config.yaml
hidden_size: 320
norm_place: "pre"
rope_theta: 1000000.0
qk_norm: false
attn_scale: 0.125
parallel_block: false
init: "uniform"
init_std_o: 0.00618
init_std_down: 0.00309
weight_decay: 0.32
lr_head: 0.00466
max_steps: 7905
MLP neurons of a small language model. Each row is named by its layer, matrix (gate and up: input weights) and neuron, and shows model dimensions 192-319. Each number is 500 + 25 x the weight over its row's rms, rounded and kept within 0 to 999. Numbers have three digits each. A neuron's up and down rows have the sign that makes its largest values positive.
After each neuron's rows, "fires on" lists the tokens most often at its 100 highest values on Wikipedia text that the model never trained on; "fires after" lists the tokens most often just before its 100 highest values on Wikipedia text that the model never trained on.

L2.gate1269:486478469501459488471521555487517525497491502454524520502494518489518494505492464502521495498495464504481516480477539498485500507499489494523501487492518472430441514508513539514474490535462520495504501492527483484492437541524496481504486524523522563482494494499495506521472491486507515499514508478530468479513491506517533504535445450506505466521559457496518537522454442504530496505494
L2.up1269:491488466528490474430493547493506472474450481469511478518510503482485492511506511530489513511512457573503474517475487529526455492497497489554571504506495441502466507507546541483489501557462502479471504478487487536475494538548520487464461529533509503501506530494488501521498472490494474466517525558493505483495481463507468479522488489508474467495563479502470513562485490478496489522472
fires on: "th", "–", "rd", "1", "al", "nd"
fires after: "5", "9", "2", "3", "0", "6"

L2.gate452:512516479559506495527522501468529534469528521516488471452497537497515497501512538500508483510471478500480526511502521482508499477509493490499492537478522519515516511481537498492489496459454505468514520489513480451490499501525464494507448439463451551541550495437525504534456521449489477473518446515496527523527518513524508453503439543521470550495485471534517504510483501541512489493489
L2.up452:525470496515537504507475519441523515478486529516548484502491472488474516544479490505532461487472489479517518473503518509474514476486492528500489513511535515519499481554508491487468502443481475473512478555451512452520506525496521472475481502500483542529524506532484485545503482450481476477562489458517515520506522522525496500502453521486484468547489456502508472528487530517514521463472
fires on: "5", "7", "6", "L", " H", "4"
fires after: "2", "8", "7", "9", "H"

L2.gate1011:455472522504529513501473505510489479533480482433492542521516491479475508549481484520492500483465509534475525502543512498488512498496506485524518470510532500522482484504537516538464478524479474535471515491514545525494466551482499564484536489494565485524471539508495480550461517451482449491455533520504519518548502474482517491492471501514505467486538471535509520490541501503515520514480
L2.up1011:547544489535524502466522459485531505501510495529469476522440496518508475472510507543505479488511514522558507504518526474495474512500532498521449480505507504523501499481481551508551530532547511495517534521496513547430471484516493483507550534502472441493528474494517485459514541521466511544460548500500508483493495508477507511524518507514523518502483543478442490514501491463499509508474
fires on: "ch", "m", "b", "cher", "ine", "ly"
fires after: " Ar", " al", "ar", " Or", "r", " de"

L2.gate153:484538478525490534489492454508504483528446476510482501506461548489498550495493535490509545503488519498476474499479488462557500492515451492521547492490498506478499500540505498511540491539520502524517481470532510461530486513486483494473484495493526480485477526513519496503508527491522493498543497475505543458502522534541482537499506466471482474500535474515543488511508484507505539516539
L2.up153:465514525505491517543487478489455497495513510502481535518515526460518524478492451493515466485498469452508463549509467500493466509522467504526489533468477513524497480506479498493490515531476533502491450481472514489484518534516563479481482451476527484499474495431488493512521493477519530485494545529502486516496495513476488489539465489528520477488506470501506498468510480498510533497536
fires on: "8", " English", " German", "7", " medal"
fires after: " ", "1", "-", " The", "3"

L2.gate1025:516503539522534515487585489544491474510466512456481495477483504559507492510454469522505485490549557510512522551496555516496486497490504541515456486495480513512523529509493521474539479524497546529525498503540489485451494463493494522488486501465509476515526478482508531479475511523455461540515498523525511485509499490494530457489513523474472497497490501511486502521510533469488496510530
L2.up1025:474471458496507502510472543546493493478466542492479504475494497530496480476526526480483570530491514521517486542465523536500502452469508515516531530471526467487487482498524462469500500489543499485544536504504531491491468507520538502502554460465507523459531511497492513502464531505525493449524509491453502502498524496484518521525510499477502487511456494538522493537485474520466517466502
fires on: "ar", "est", "r", "re", "orm"
fires after: " st", " St", "st", " inter", "St", " port"

L7.gate794:496490513488512459504515470473544490484492507496535538494524501501524507475490527497476470484497507503495491508500524486538478456504528521494506478462499508518550479539451493524506464504458485491507454499497469494537486491535544502477468476506525517525484514440469498512492529521466486509498504499514521499518486518476466480472559503467488514553485478484468499541487484487462488458493
L7.up794:514525491513478504485476533508479492514499518522536510513501531519454488534480518504522508492464487471505480548477507474512507456534503498481532504482483489531571471545511481509501526480512494512515499514453463480505477493496506509489458517460488455483509522482489526508499534504492498493493495476490527488496522479507482524474535476479485515570466496484505526501523507506509429554530
fires on: " ", "0", "1", "9", "2", "8"
fires after: "|", "–", "9", "0", " ", "1"

L2.gate836:542554535486480516494536470517506498542501498481489485536478524511515518438528519482500476489527515506489500507460503487527491501512512501506524479451491495459461513504500519505501531511526456531463464500523521474490460462566486530490514511478529517504457480517489542503487520487514505479519515476501486544515477535492537497531508470478511447480523474490481506496477495499528467480460
L2.up836:512530536488496502499493461547471460517499478507463497523480511501485525517547530476521533473486518523491503544485552503515515523513477490479530503476510495482526505561488544520508481485524488458506480506496513507421468505516482516493531553473480476512482503477515503488494547449479502490534547510503464505513500470505537531492481479484532446504548514522494506509503495460549494500512
fires on: "1", "2", "3", "4"
fires after: " "

L2.gate952:523516494510504534499489503509512525496491567512524474494502541498482498503478460488472455506509535485524479540492497477507436490471492524521517540447542527481520500501494499511469486506457505515493486526502514491487507507561499479504472482490519515495480463436482533493439527446468500528480464490526471530501456511500493463531506481519486496518518494499514520517468555550529512468518
L2.up952:521483492493486555471501492482519484521490559478511527492495489410513525531483489472490473510516497499504448511461491462503436473507462488490506513500537518462511516475520483506466511457522519493521495478486507475513466535526485458493472460475530490492496501470488536540467493517464447476499477491544499503491500565480512457503453459456515509491541501487535470495471514540503495469494
fires on: "8", "6", "4", "ew", "L"
fires after: "7", "9", "0", "6", "H", " J"

L5.gate351:496481504490486518501514444506478498505505508508486506502519553501524489478497535483473478521526502502507510516494479499524472483480497477544444478490557521503521473488480528523474477539482491513476501505480514517512506450559539460522494457480492510537493520491484527525492500503541498507511480508523533531492511476477501483499490494470463520535503463497525510529513502518492463535510
L5.up351:415526491514481521476516568458498457472526509520495490508525501476535477496523516484527512483525498452486504524473537498491505504488479466428532507513495541516464524516521491521486458462489521520528479483504534502540507474514493537514512551494522501484489521510531494504514503510496542429487518463520540525459497521583469459445464478455483500536480482510525510483510500465529509476510
fires on: "0", "1", "9", "2", " ", "8"
fires after: "2", "0", "–", "1", "9", " "

L5.gate924:483513507559504502558522490550486522472496496475484505441539500512537480541455519537532537497505506506453503509477527505513484501512502494510515518506466540513481533520514523475502457490499528509522455542537524530502485465487529509480490471479500481513457547504523536509498516500502510550491479552521493487503509505534491531551529530508461472508499555523515505498510520522517519552493
L5.up924:468530498535494506497504513455509502501493534524500523494487508488466511480503514500489560501502502480518459490472508498514487538516555489504514496498468496483489520509521468491486459456498498513521519478473505514516518528540542532523502495488457485486513532524537517494503504461485516484484530508472524532507501489518468437517501479508491521494489505506488498489504449485537553450543
fires on: "2", "3", "7", "6", "4"
fires after: "1", "0", "8", "9", "2", "4"

L5.gate1082:493524509477556515481508513503484502501481530489495540516501522490535504501509532495499474481529531536480461506528507461523498473435505535506457515491487478521498481542504515494492484548512482557510524460484483477537517470521533497510475513497502516520456481525479502517485459484476460519494537534483505455536518477480509493488499507516494508485522484495515489483517539529473511513525
L5.up1082:502483526506520496478498488520472470530488512524510513529517501519496544509540489519507487499493507520497512454503486498454470495510539520485456556492509523533542483446536541488552490493455545465476493553477523520512520515495540505502522509490478481521438531532483478458496546505464498511495482500474493470534483498494535493528484500516483488520524516530497471507519495499519521512513
fires on: "9", "0", "8", "5", "2", "1"
fires after: ":", "1", "7", "9", "8"

L7.gate1070:495537562507505472528532496530507535554460503519490516504505529503527500497516557525514518460499520516473529529489499500522531495550466495522537465471488525541517451500484521475474455526482479477548486490532487551481491495512533474496494490518495503513534512482506508553494521538473489479454455505512514476499506522548501523505495472498447507516471535505520528503494524495512527493543
L7.up1070:482524540508486488526510470531517488538458480512474509541469501499486513524519491491547505511474504496479507542472482492532542474513494465515502486457490482503488457491538547506505521516493474521519479508495480520489505508521553524536496515503538448512531450510506525513524500508454505495498456492538458429535496499506495521515484522519475469508445503518491512463509492505510500541516
fires on: "1", "ir", " was", "3", "0", "re"
fires after: "0", "9", " B", " St", " st", " Ch"

L2.gate1000:484528479520525496499480458494492489507497491535516519489496511479520523485509470502481547518507477533499474508460518487496486519511491480536474537460505518506542527471537523513481468518514491506500525481509509480544508467508546519450447454486502487508492492441450530513477481504523552526514478504478516502526473502442505519510504496500479528490497499530483496522502499518506517498508
L2.up1000:489464482480560525523473511480469496438497504526477515498487520491517493518484520504490462491499503497530475507466472493505503491495521496499503511451524479485518527527525486492484492446511495535510454458464527491514537485492572494488535502522489491544467541463524490474446472512465487488524499498478513555543521503505489477496514506481483521488527475475505503529483522534542513456514
fires on: "6", "r", "7", "ill", "-c"
fires after: "8", " b", "6", "9", "st", "7"

L5.gate1114:528485507509515498503491493465456507493527533482483501511521514449512512500518525570494550483478483519485520527476486535511524528508488520512487491472512526536554484486550507539477475478513479516476483536484515540540457514503477541531542526530515511511508531477508505540528506473543484483503479496509515478513504480468543503531451504564448466514477514503505477487500504516528507484495
L5.up1114:525511505510528577534479539489507496516538506484550546519536511451520488459523510489530540491505508482507516545507528508502470476528493524521540494500488530555548504531531473465519450522509512475511518533485481527502413497506466442497502514528478484515511522526522487531473509478494527515485497527464514507552526499494486504511547475523466528507488505498502519477533492521546492490513
fires on: "b", "p", "it", "ch", "d", "y"
fires after: "ur", "ar", " Ar", " Wh", " Hol", "h"

L2.gate728:490490488513501490513487540506485479524530452458483523492509506505479521521511464553479466465461504591481462504507508480508485504492467538490473503474543520519530536451509491492499508502502499551476453483506500491521470502484472481476490518530550470546470482528501470512526515501479479443506517543491495489518491480497476498467497447509501477501513493497489526539479501519454488527545
L2.up728:475467488481526476518510485486501453523509507513479507480494534520536484475529536500504512483504511485520480508491505509528468464466528482508485520472501479494457524480506543484466508555490480544500537501518451489482486497516512476456469472513510464441514511509503462551534524513535453484506497521474497499475477503536495539501497486497533487456487533537523533502472470514501464501506
fires on: "o", "k", "os", "i", "is", "es"
fires after: "y", "a", "e", "o", "ree", "so"

L7.gate499:489510501497500555540495503469559513533515496498551515449506509513496484528548507530474478463511464478459480513531461495493493497515486460544512469433467532520494461504506472454505499485486474495515488475522517533481521474468511512511494505533495520449512453529467460498475498504473508482522489500503478429500474524509494544538488527532499530498490546455515522500499486519473504499486
L7.up499:461513501468478517507526453509542513538454504507534508498434505507484520496540482558462483476518495482465443490508513487488516500494515480501518466469463531480467472515494462504478509477496487483547485507493544523470503482515483527494484491534496499505493455557446503461492480510467488466523441502491493460517509514486485539507511526487502545457478568499501505507500520486498549489505
fires on: "3", "6", "4", "9", "7"
fires after: " ", "2", "1", "\n", " the"

L2.gate377:512500495451448511475555476490469499537504499492501512530504479511512497460530514529501486466459523486479488517487517479512508534489513436474463500485509514532511507498471546519485466542488523449508486505524548543511537517478526485525509521471465464518480509511444511472523522481495474523513534463512532506470519470489530534482498495505465507506503478489500482509509513508530452522515
L2.up377:491491517489447489498505500501464491559558483519512470496491492508495491478484524492520504493530503472485483501478495485528529480480515472535435505487501512507466539548501482542467486477527524503521469497542530534509512504474469538497525478445507471499489514495522508527496535496500450535532491504448508531463520507492493520477495483531486497512481514543514508508490473525489489453524
fires on: "9"
fires after: " ", "9", "0", ",", "–", "-"

L2.gate571:514501466499517490490478506477473537506519496441463556518527473524539492471538570478490514476541496558552513525478485486474518542531522456496479501472452492493528504498489495520521458482489523504527459471501489503493508491549539503482495475510468532527472556501506501506515511531490483498515543481524545523505502508522495511510505501488498530498505481493487506533499487496521537520482
L2.up571:486537525496487479522483470509497512504523504515501504501519492469525528478476450524511483494455493474491480494521525465510514525535498542465487503513499498481500496507493517505487520513469517502501494476544492507484533532526493522533493531501510488511552495510507471513506534493502496499439472496508496482489498449519519469462506505517507534510549453471549525510457472493527494550553
fires on: "o", "ot", "en", "an", "ed"
fires after: " P", " p", " Sp", " Ph", " ph", " B"

L2.gate618:553481479510483460512541471517490532481512509443508493533462466475503538482510449472502529493519533494523520507494495517439497506511531477498483489487541509553474475489485566520498503495500442464494486537496523526501497500490543499519504521526452501534511488473451511461512537500502526495501492526482521507528482551539509532470547538504499481516534529506529502573512503479527521525524
L2.up618:427481536469500490484491500526465478485459520464499478515475522506512541531508508488508497461477489486487495484492439532444515462524499491498506484526489426500493534476534504511531511520500489558536509479527502477514530518496499463515533491511505556513495523505490503523502475507481507472495476474489486535488502483519511526524549511517489491523515551493490486515505484512464485499509
fires on: "1", "3", "9", "2"
fires after: " ", "1"

L2.gate570:483481519486472512485467482521502493528511490482510494503506512515507477502502502509474459490503510514564511527545469528481483515493493551513479482467511507495504544495510521493549478509479500533529442512512543481487527498508507486499485502491491519544524497507506496510510500534464439527536540522520493506507468488478520540465537502522543492497453504549520465527520543504494484502515
L2.up570:482476502480549544461510504473513508487510506520465508512456507517511502513492487492500472457489503489492503507493475526483499490490530523489486523484510504525514516484550497517510450502484511486503528465560514553524509525473480533467493474521486515494492524471493504510518494489475482457510527484517531497543463464465495511511517475502469496476502490499503485540481518463489495499465
fires on: "1", "ar", "2", "ory", "air", "ates"
fires after: " st", ":", ".", " ", "St", " St"

L7.gate1192:519536489488497499501482486496520484503505566464536528513450519516548527485498489483495448477515496512497500464504465525536472531488508535504499502489509526458540464501475522488495454498510472506521515507545515524494441514541469542513495488516488506518499473492487438508464535481499465501510533524516541486520438490499484468508520515506484510489502513500459493483477509508524471514556
L7.up1192:519527485480502546454502456494511494531452568512484506536443475501502523532475478493487478516495510518522518455505482533514497566466518546529512487526513503502529505525565532484530517508517517479531506535493533495498509506527480481501498499503510532493480501507537495528510490449474485514516546497533507516531465494489498465547482484508470492514500517489510473500539543478468476474486
fires on: "0", "5", "1", "3", "6"
fires after: "8", "7", "9", "0", "2", "6"

L2.gate490:511495500469484506465507481506452489495501518466453483550524467488457503497503505505487553531488541525479484498509510541514492508410502486507541527512481454507442470510516510490500514479522461492503469526502515590506494520463529512545459518463499497492483513518505535505523512472524514464493485498507500502495511528475482513531526510490501473491495557511519508502530515483519491498503
L2.up490:521496500445573488479522486509518474525473500506461515503480527527478535486510486482495541505472532504518518485506497512480520505473441481547507528486503512485491481523510503500533493478530539514505499529488519491557463494499523475515510506532489512504434533524518549468474493486511472516471524481500480483497460461471472504515491504542489502521537518505505520473534525500468513495497
fires on: "1", "2", " Ed", "3", "0", "8"
fires after: ".", " ", " U", "8", ","

L2.gate84:497468497476488479496478485480490525481493517459500468507479522479521519510490489496516503506534503540479502542463504472509503492484495478567501475480540487481539510446519489460463494444475515483488473460515479577465534510547502510544518519499509501510505545508500512486453506500476463507520485465538504494507504499497536498504515514481495520515531521507507485514507449536556525490459
L2.up84:517473456533450473490502497517506540516478480534496518500486503499545473495485518458481491477489509506504513481507486494486523481508468463516480468480510454504464464489496511536503512513526515507513516473518542515444490512524470487527518528507499496515503505553530495533540524554523521467487519509466488533460559495561509530503503490550459508523550502496477518536490490522494524468550
fires on: "ro", ".", "m", "o", "ot"
fires after: " P", "P", " p", " C", " No", " sy"

L2.gate301:494467517531508509524490488462482560479513488512491513476465485472473474504503564518505542482483515536500519505536504490521500487529517538492508495439506512472495509504478528465468490457517541471487541432507509504477518495498497543487537516480448561497538521457533467517507501509460515566506475479484501528467516527490498490501504461464476525514523508439423492490458516494515501489474
L2.up301:522505518471502471471475498502547549510498490518523489506494500548514520509484498475516501484511527512527484451500505475473515503534516516522473480494496520522506498488500540461491537488543532483440510466508500510474483487470497544512583523533495480519472502515515525481492497485503500526453495466503520510470532459484512525474512488524469492524525503469470488472481530496523539462477
fires on: "ur", "ze", "O", "ens"
fires after: " C", " p", " b", " P", "ri"

L2.gate997:522478512510502492504458516504483504496508497487525567487509501479536436456507484534517502503507493526514510502549507458519462463511458486492507535496454525527511448490527498503478481525452457495502510523517450510474489493529554496493474497498474503483508495511484520552479502511460521521515496501466562493516524510483500523528496541506465511490531507477486525466512506517509501539522
L2.up997:536478543491479508516511486556469500526455515503520538527477515489514493486505513518482484506520503563483498507508495457482500507477462478463507512516498499541514462480535488485492501498484437476494534536489459510458497517507497465515476507503520492492489507506468509527502487509457529508522526524479504482525527507515513523455489540497504477487577492458486493500499546503494493563496
fires on: "1", "9", "3", "8", "0"
fires after: " ", "1", "–", "0", "9"

L2.gate298:529472478504508487520512456534524530474465590508529512505477547521529518522501499522467537469458485519523485529498506515497527527532466477502534507484524484511510496516471468455514497521509466514494533538507471546480457524518492522492515496505480515493521500492471506507500527501502467495498549462530520503518491478528483493506548535511479491501489528500510517490515511444505510532518
L2.up298:477542530508519479471550486508496494477494531510505521490502530475532539479492503492509541498508524526493463483485488445483517511470510470531512507511482514501477512516537555525519536515525480532520468449526517474540508519509507474444491491556489485532495527517504527485529476531447445484522515460509484511503485463496492498486529470495513500503552523477500494568502481489526490520505
fires on: "4", "3", "5", "2", "1"
fires after: "2", "1", " ", "4"

L2.gate935:527500502516509529461507487474512471450511488488480484502445494532491505464513552454468535484488528514525462507505500507511477479500530528495520495537523442477462509515532451511510486497498498526490529529484521485532457505526446486528460495536486490469505528511496515508505487552503507487531515509521531491542479497464490520491517464525482490488493516529522505528492516501514542534510
L2.up935:474516516523479515533498452482469520526480496514471479528470458483464541502493524530512501498500496538474527537525497519488480475513496534490454515488484496517504501479473527552512474556463485508487482522458494523509504511483478517482435472496518495478529494464453507510465456505493551498504529530474563478502482487457500551498489472501479462475448460490489524505491524493504530488524
fires on: "1", "2", " •", " \""
fires after: " ", "-"

L2.gate1122:487486529497528554480478528484495523532484547478512527489473474489531488514504488525516475469445464552479468485464539500468512493489464500462543539466523527509482494474550522484518495495444501452475486518502523528498514474468547528486486514485462517546485562476515491518450560505471491483511471464526510507516514505507526447525495518525486491516519479507517519497489527459540491514464
L2.up1122:483471516491529534507492530451516484552540500496513529491472567497492467520485517509528455479517470530518507496461541484522533473503495488466475516499502529493501490531499516486508526520480482513502518509510538517515484521474512508469501468488571511500491483489534476500479514469463407526534476526494473457506517510481491469489456470507523503522534458488512506509451507513503509489508
fires on: "9", "8", "2"
fires after: "9", "8", "7", "2"

L2.gate1238:487519522472495492519530473516474485543500492499519497486462520512497510472513527490532457503523519526511513508490477479519507502500512483493500484468523518495514507514476504538476504441561482492474449462497504526488493510514456532510522495503461474529473512485465527508467511463510500452515528504495496492522486507537481484476506515465522545486507520506550530462500542486509503503490
L2.up1238:528519535469530497541520491541468515512512541511478529490445495483476500496466501471510423492506500493490475488467464447506504474515513487508500509457503535525522554521490484541512475474547489480522448465537526528474448536506477493483505508475456483496467525474480518454493519442478474501492515479483501529504483486500528501517499515516532492535492513527545504481491529482486533515514
fires on: "2", "4", "8", "7", "3"
fires after: " ", " ("

L7.gate948:460531460507508511528491515513466496511538514527541507479531513469535509468568478518521452513466481498434513510493498509497446489525488462504520539535509517507522507483505487488486487458492477491521511492520533472515459477555495509469514477506532485512521504503421476492462501511520477520508482491483500512499472479501490473508501478536456535520495498464471496488474512515484484528485
L7.up948:445509454484530499483511471497498482502485527512502477521522522422527513494537460531539483515495477507471497456492520493507519497493511501534508528509545505491497503482540478481492541462481499479507521522489493471520547493538514473441520466465497484503478539528460492451478478511496448483519510520482494476530464464518519493517477508521502465551521492502508488499523515491484510499483
fires on: "5", "0", "3", "2", "4"
fires after: " ", "1", "2", "4", "8", "3"

L7.gate1000:508519473514458492458491469509493533480505508499502544448513512478484464481521480494484492503546538441444477514470519514511496514497508452494469434532491503504475513534499518459512487498476530489463470517491492472493490492478513494478515509480476465480496496455442453493444503477465504548501477457498533508535501486527467510475451526523477475501530518528484525486541474464490512465513
L7.up1000:495471527473512491498532520536480502483531514493549463530472460522461535506505489510478511468467469528533505502525508542519526527514482481506547460513521452501472504470494517508500513518466463474501526541529507505485515544507496567502506463513494547529518480488467532543513501451529496493489518504543498531466515477507522502482521498497485491559476511467489494488517499529504519496479
fires on: "2", "0", "4"
fires after: " ", "2"

L5.gate237:479512445482515478461509543499505480516512515494518498488466506546496514497482525462499486461506503523476459510456459535490467519489539471562456489453470532476480510514487527489497509478541472532520505485522478469490506462501486499475486508548499522487494466504475488509485489461505477514516489499473513482511478526502475508488454497474467476475556469465534495510472525531492539461525
L5.up237:514464453486471466495494477534487540473476482469473518494487490519461493526497460519489547498491534521485497491530587447523485446493458509500469514499528497443455509526461505496503502498456505468503478465510496487485513529506461461527480524493455454463506461479498484487548494500490462509519542500509555476534528527555495531461517515511509512495503489525493483522532480491482496467527
fires on: ".", ":", "ter"
fires after: "3", " No", "6", "2", "4", "5"

L7.gate163:461520518477463480522525454549537520486497532505488491537511500506515547504532504520549487482474497494500478535470527504524527466499481525468531498488546492558482493510442506513473501503514508494511448512488499542518495477488513495569528525483527490530503559530479513461512512516509473507503518502477480552510510494533521542486534510518489538514468487507478534529488480486507534535513
L7.up163:496455466492464478492492460491499549471484516508539530486546490484515505510483489491477479491478496504521475449519487522484528485487447499532506529445558483540490485504484521535473463511496497506536517497498496503472452500525513492534551522494491491534523547459526513467526477497446506478509482515476494536538518476510528459540495498511490507496494529489453518488511471511534498529485
fires on: "2", " le", "0", "p", "1", "en"
fires after: " ", "2", " a", "1", " A", " at"

L5.gate694:512477504493553515495518505495475524485499507517542504510519504492511494495505530524531455490509501516490518487531528501503478461515498522501507515505494520498518487503504514511440480507497446502528505497504509486469548543491557455483479546541487468501472504506468480543499503493444520450509464528461516532555491494473483502531501490504476517507520499507463507455504502491517480486534
L5.up694:478525499550500466442503499471487480531504519489509547480510551524514544506481508524552466519527501431506497501512479489515480496481498482548503484492520506533502469507491495497506466479493538525498476511498518491517498482488495486478487493509516483492495477538499487485469495485503432518509488493502493484516531478481458469491544491500496511479511501535472511482525504491470518528513
fires on: "4", "2", "5", "\n\n", "3", "1"
fires after: ":", " ", "\n", "4", "5", "2"

L2.gate760:508486462494467542500452551488514507438466543481502505506512490491510488501540470514502540504455469481501491460495486520502486494475517486503529556513506490474516481506542483488459542482487478480502530501480522499480516496546503508553516541552504479453506569501477531519498510452472496517480501498528506490552525474479501450510423511511463508476493459512478473483496467495507512498516
L2.up760:527498502578474474499522518532496463507495448512484499484522516473468560515535531496513496506481471545478528476514511470520493520534497496549492485540504494446472482490488550533474518479468484508492495497501484468494495533528484508485464502546516537496498470488519471515468490524522510542476556494502507463505479514521486508503483460498493498502497475526497512555497524465471468488513
fires on: "–", " January", "-", " July", " May", " October"
fires after: "2", "3", "1", "0", "9", "5"

L2.gate1054:501510533525489493514515482535502482489487507532525470489502464507526459501512526531495500507458476491490493550541464541525470515466483456508497512444506527484470501492480466550504507477481506427492513482455469486460542518479484470562503462488486490505495481514479502519468520491521524518498552531494514534502522486497505486489529485465501538477515531510472523484527492497524480533498
L2.up1054:500498536510451481485522472518519475507498510538527480494507516495502514507505496517526500496524461494522474489489494468533502512523512541491519490498541424475519501547534512485525521487513492502483541535492530492537487523498515535524494464497481497450469503526498503471532498480484497544474527507545507502543529521498500552470496428525488530485495491500493543482541520487497518496487
fires on: "S", "C", "T", "ce", "O", "ular"
fires after: "E", "A", " For", " In", "-", " reg"

L2.gate186:482506465498502495501529526467491482487485459516524456511523550517530471483493557484515499491505446537501538484528475471510479505482515457512490515501510532500516527508455494491502464497500508536470453503505513475518480519535471525473494538529484509476494537495483487517458506484533544499519487474521516520486496527535422478500483516481450496502502458489469514481509465477506541518500
L2.up186:464482458528497502460559499516488521497516488495538500520535504565477555485479488484529516494538477512514484526483528464533478496482476496495480499473480475507470473520533485495506489496510461490509522528492510500486491499534503520507543475490459501484512490492449519499481463490496498511528533456510518497494517512511500510508500506491498527478548507519501514521536537528519532499500
fires on: ".", " "
fires after: "|", " No", "2", "3", "6", "1"

L5.gate702:513498518468468501520510471490514488521521481526492473439486510473552510490499542488541509430500493511484477509536461505529474513485509479505471531496487556494580511540474524524497475519488470462453498480518507503486533494485502556480557451527498521516488475496513466519494509502515494466529503487481478543525514508510491494528491509492454515521507501508536506516508486512525492487498
L5.up702:512516521506474480482508517518507510511528492538473497478523516516491525452512529491500422504521477471510459471479522500534467493521483501526543485508498485504550543521496455482486462446481543511494469495523531513483475518500529564518497521518479503506472540502526518533482497503503499495476473501516503534473500490582491459508484498508477522545499470548519510520510459505483540475492
fires on: "E", "L", "D", "R", "A", "ct"
fires after: "A", "E", "O", " N", "T", "F"

L2.gate1137:511495521476486500518498475546473505514492495505514488499494495518520531555461548514494491523507454491482494467505481506525478501540509496497520467502497496499510481462494477442512529472520497466491456511511491493477528513510541508569550494489488527493512536469484504509474499514522482521538565518483483555509532478531506525477512477447489558477500455514490509466501539479511481446509
L2.up1137:474480490486466458500511476520494493537525496543538492498500524519520513499533553474493470491485451495477495486492488472554483503490504485526500496470527534515501491456482486496514495462489489483453523483506505500477499512508469491587486506533500487458492500495465501516487476475518499529523532519489538529503512464507471518522500511513461513479523495549528534481520472510505493506521
fires on: "O", "S", "-", ")\n", "ER"
fires after: "E", "S", "O", "T", "A"

L2.gate211:544512502547518495511449443498498512479516499479488499477496489500531483516509550452526485502513483502509503464502467492536491444528499459536493480509504484518499523470477512504511514490484487526513518468485485485510482488517499445522497451523502465458515510474461504508515457527506540513500497475503511509529469491467477504492456537475476501443523488499516500508500482540469542486552
L2.up211:480494500495479512478462489492463490442454482483498521501462494506535485531507498486475484498479523547498527542505513510489537466454518481467525515488486495482489518496508550510490507500510477534501488499486515533488504497518490476481498529541508496550505522511507513503469509551459524481506516498515501489550519500508480555464488480536493499495531493517510490485518558500506496587478
fires on: "1", "2", "d", "ing", "ven"
fires after: "\n", " ", " A"